Part of a small language model's weights.
Size: width 576, vocabulary 16384.
Architecture: LayerNorm before each block, rotary positions.
MLP neurons of a small language model. Each row is named by its layer, matrix (up: input weights) and neuron, and shows model dimensions 80-175. Each number is 500 + 40 x the weight over its row's rms, rounded and kept within 0 to 999. Numbers have three digits each.
A block is one neuron, or neurons of one layer that tend to fire together. After each block is what it responds to, as a language model described it from the Wikipedia text at the highest values.

L4.up166:518498467451458520594432489543437510586481441464526578488554481490573483476494512549432545595547521482475516507554515506509499535575489515424470464491511474489547462481540519507566455502584560490456547457521421516439526511536528432504533580464498526502549537452500510474565460527490457503
L4.up175:525489504539538502466490557498515465550494513499570502481515504468536487501478480483525479506486540516505590510450484544486490496458461532514557488524517477552510496436502533540530492447576521493476430460493508504504497472558493548477518536586496484541509476516525500455467448474511524462
L4.up287:573494488475469562527586489497432560473562587544461561524537561493534438514533450528467600514535444497524446474501395481553515466460500461509467477497447453496551495528455396533444466518610472465423514609527499564546534554499479465504503517554490499500497528464465535529486515522482531492
L4.up311:516478462515427468502566503496557512518493465483514530552527526461508514478497558524488537486520500525549473534510451498551503560495520475538575464470468492545452473531481432506519528501502496556437493497522463558496516508557500511465528531559481546515524516462437488442551436505512529497
L4.up535:445501527506549504492484513485550557522489498484504550482460440484488509475439427526455525447451558507562558456489437473481449467483516513575521486456543416526607480482515503518527502450449474465451508536469515486477498526499559453534499529502454506491465499464509458505498461547489512549
L4.up633:494491458483451439492565533476461511567522489540509546503478447456504437515561453552513575562546531494520582449462531523582438531533439585560478498495469431491460494517559457494498494511532563550471496510435462480497448555497499437452500477482514453509447487496502449538495504503486525490
L4.up1232:474513520441521460583515523543474526566481503544515514500611497519533548426549552505482500540479450553439464497506464530497573496512494422534474433493467474536462561515509437479487433523551534559458524497508531468480554556481472514446505491554484521470492496481412505538461500503491474485
L4.up1356:524439518584478509471573472596492515433487505483519572443398445466510504450501424503526529517447513531533489402483510495529462546550486549532517495549432502504471534504558477546516525500502496540457583472484467510451563481513489444444530496426438516527546483474494451532487504428500513475
L4.up1372:513476501483493525462501445494480545520532476525518448462543475522521493498471533477473524504493484486501441488487502508449510557490519520467477485526511481493522465540524459465512519488490449519494511550559491445482504502515518600465473488499516516507469522502487501529431474489495517503
L4.up1452:503506510586493576506521546454541522451485522495477517539491466510516505494536520521547574489618480462515478455425497473380551508499535448480472484455485494417569506535508434460494571481516578527486458531436480540536521478459497508523492526526514434504491513539562482562534551506511489431
L4.up1467:544479475530446489454448499565490523546495400507465529491483477424582504441496480500426583583524474496496413507463438505535497422489487469469485520489521510565544439507496564433555555555530589466497493495462512461461536550483480478518484585523455543523505505488447505526520499516473512512
L4.up1710:536567521462567377468492499460528454490497516552489467446460533477479501514498523509450550540432491490490511513554510506461493464487459538513476558456480583499530610493464503508400555407635454465548486495544427526511544551527587460461441530438501504529526562497537549534473556540484529513
L4.up1852:540490473584488512542484488421492566509550509504495554527454520500498491606408463499501563451516528519444545540520433460552551437498483469519538484508471484479524484421487507515493448504523547444491488522581500514499534603489475489492511443467534464484545453445442502486435521547496502506
L4.up2003:467522551472436477451564502512523532565509453530457495496451482513588508550476513473488600534443551464500501530472501499560571405492504500482484515455612501467468554490478530508521542492492488504482550416493494492474552508485490496546370514470517622539444513488586509480517502503505523490
L4.up2106:473560444488436498517502490463492504502571579442494532442461474489548473498550488480518555533415608440492538532543484485451498470486508453499563432492493488506576528485460565518479437502535469507470554532536475499476500511488477538504507548608583517446528499484416543492402501555495392494
L4.up2204:465494528400465508534597527474568414534509511516521515584500466521510501546465554516507595423504563451548499526497476507618502480594468476534501442478484483514473490462494498501517462531497456482532503555543504547472568463487620429553503513528531535447401522435443492451556416465517527498
Mid-token pieces in tables

L7.up741:459479534408503481502554565517521564498531513484526511424548521432449494502612506523516519532483482507483534485554550528452483562480499485485471526449498517464521546546548481547501449487500525466469469507524527449451448538511411518463495514574506462482517473503445430498453469470475508519
L7.up1494:544504472452500522475538522553456475525481510462499502484484432513566501530500537485476511494521557427502497475546535452486529532469471588445464518448512497583486489536496491458511452557488469465453508520521503465539490516514465510481507519599519497480439524462502504469510463496493498520
L7.up1982:444471491452544494448522499486562488402459529393530505479600467505545569475525465449496520534429399517520520500487481571534572502472501518467532487477493445524433458483449476583499480498545585472450461539383451437460538457542499518496471469568561477474560452533467492573450477415510496553
L7.up2167:409479551491434461402502504522520522504536473519468450555469514499546541473550512467530502524500482521436532476525465507533481456487470479480498531516486481471527447506485537510469428473496473499449593500548456519455466549511450458397497543530537552434587483511544500519523495489496496486
Word-initial "dis" prefix

L7.up901:497501514474514481485507516541552431530518401464483414504576511513465527574490562426466563491493556538456516510491579541462412479458468510564512531541510509436477559462562461550494468499562459544460500473493499443447515475490461499503461548584532507464468452465546470465556531494499456534
L7.up1307:527423474534531487503475570479538536481459485494545463560515492554531485489455491384562497484480484451563506530482573496445573541472491422494533494557487522485503498494525488555476466457381485507417508492531579413576465455421530429488468563522517537448499526422480502543564474510517494430
L7.up1596:476431473540481465424495569552516551493505549441450541511555551468467508513492501488446510546497535530500476506519414519532496480438498486570521460535506531414524470395449515480487518555463565562549486529513523501478461465510483531535488511539536548526490561517505439395547458530482475508
L7.up2132:366503446505502481523503538498437532461512507438491429498504492527520497498490552516533552500499519478513503508508473498538537530480487515564573560596501517444479541482453493547520533517492445550553477554445560406558432455498509476489508494514460465518517527517441428500540480450503479541
Medal-table dash separators

L4.up348:474510452494552462531522509461478505529514417509508512466529485478525538523483533469449521537458509481451506520528476498470549532519482430424560462499494427394483530501433503499536573530503518446489619522500503465546471560513520516500469534474488533466536515497519549475489536476492518533
L4.up427:475515527441488441520465468459508492540494529551485540449544508535515448474534575486507494559492507531491550498503514549530539509529503473601528515451488473465518516449489417536475501480550526523537557580476413504462492484495475481505519447478510471545446490454483483531448427504489515446
L4.up436:466472486496521516460459488485525520459558539465534507496502486482523529432484509457480549461542508513464481523478442442495471506466517493468493470520542547475558525512510544504523436496513454540475529530487543513583434517452443488378533458461503504486474492455524523555476541480476554496
L4.up441:552493450516544448512472490410509540477511534486516463462561546560510531469491452470503555436508462532358561488585520486516550534473485453504520460526476468446476485505510457526451581446494448456408437453490521505464495489515488542398540554507454499466510535524557562490494467521524491453
L4.up486:516485450523513485492428504464481429397546551576520444479489530500512535584501555484504560506514488459488432524450476500397486537490546524595450503487467456529524507486546545536480572436515481583526544501416451542487535508451505538559430511401500481483555490547546439509531464537482534507
L4.up514:586444521430468430508489539485513486568547535501457500481465539504513483485497481514558506491529495486461449483434559569406555561511561448533454513559513467456459487453494444483448564494531481521507568541588547606484513527471540468432436409472512536529485509482531503450511506510527512529
L4.up526:498438460465515482528418551472495481530493481507532466455413435455471537467489425477454409502474502514523424521523465462485528575486526525511460481547609524544483488487518497499511558493517530468549502531544421521443549503496486543505473488455481513519544516454491463557510532470507609533
L4.up566:494498509521479511479561497543488472434523475548433456540430418452538536523482541526417503502471453531426515532488494534517549485579545556580526504483495462567568522433560494517474484463481542466557573437475447484545538494495563493432446443428502557505508484543468501560562497476494535574
L4.up874:536508434518433431457529481532511543506543487488502479579518460442481474538517462517476549480473528531476546526491447485538514499527524448536533488550512476478454515502632516448505455494449426555447575509455495448436510558497513433510518493508452561466466498432477508473549535514504543467
L4.up903:489545537429536537511542583471530544490533517485408546376495487525538543532484562494527499467478577525515547569472559524538524492494523556533474505511526437428551485564494440494469488446455526496525606448472459501519528491510507512508474509518528540432406513446499534483523443517520477442
L4.up1260:471515449467494495527545480515519516479482512460461534544536465459474598549559495516511493519549517458577524472508486475476488452530524481471498507453460588543492444435587484431517494496459537510455603506490457572523472482500508470556555475441531495486561505485489517486520504458481506541
L4.up1496:491436502490563570521531531507590575498502487443488501507476511548472515461429535568501466506459468508498421551498533537505516451531494545539505544474534445540460495518507495518501488490516497464527506510450531454539425552492494384446503474475502478460468488524536572459507482532526484544
L4.up1729:509533524481517406545492518518514430463504546556496521514448556496524507523480408514472496482515503506476431515447471496519537433461499474567501459516497474456450530519549481499501570499502470563501546502479562509487515593499502489505467518486507486414483487492502496502428537502499536572
L4.up1824:517557517503586429550552545507536552570526486503520493513559587539526511472545520470430457473502464438501505574547416520507447453496528480517487482600520515520520522521403543535479557524525479478488469536454569479569458497510530492472466477408494502454510499516475575447484580467477546500
L4.up2054:552463490519500503444513510496538579536476429544534488479462545485496535523514487475541529514482528508466506585464534475475548425472540537492402478526421486523544515551475492515513581458582543507459529463504495403515565497563480488482427596523465515510486520525538524483564500499513497513
L4.up2150:541489499451462481525602460492603496544493495554473529494450516475494519411548448503456528557526511510563483588484510559473601551433527516554506590511474473502494543541506537477490552455531589595541451505525472522478613500520467556525527537492559539504466460493522473448494606546487472532
Mid-word name fragments

L5.up1439:559506552500492499561469482562521424500528480509492534454459539463552552531482529502441445505463474527477479472522540448523528558520478511420492471488519482489476507567520585523505526497405498448504466506524500502489519486535500551556554516497498461490522479595530481563507549551498450436
Mid-entry tokens in lists

L5.up1003:509524501457538519505508523499488449591514485474483527531489446547470554480482537433433556537452438521527552483470533461428573494483508477518527489517469502513545507527507506566523488479437514541509524474459495509454458526518443517478507558555470537495519503499579519488444506555504531567
Coordinate minutes, name fragments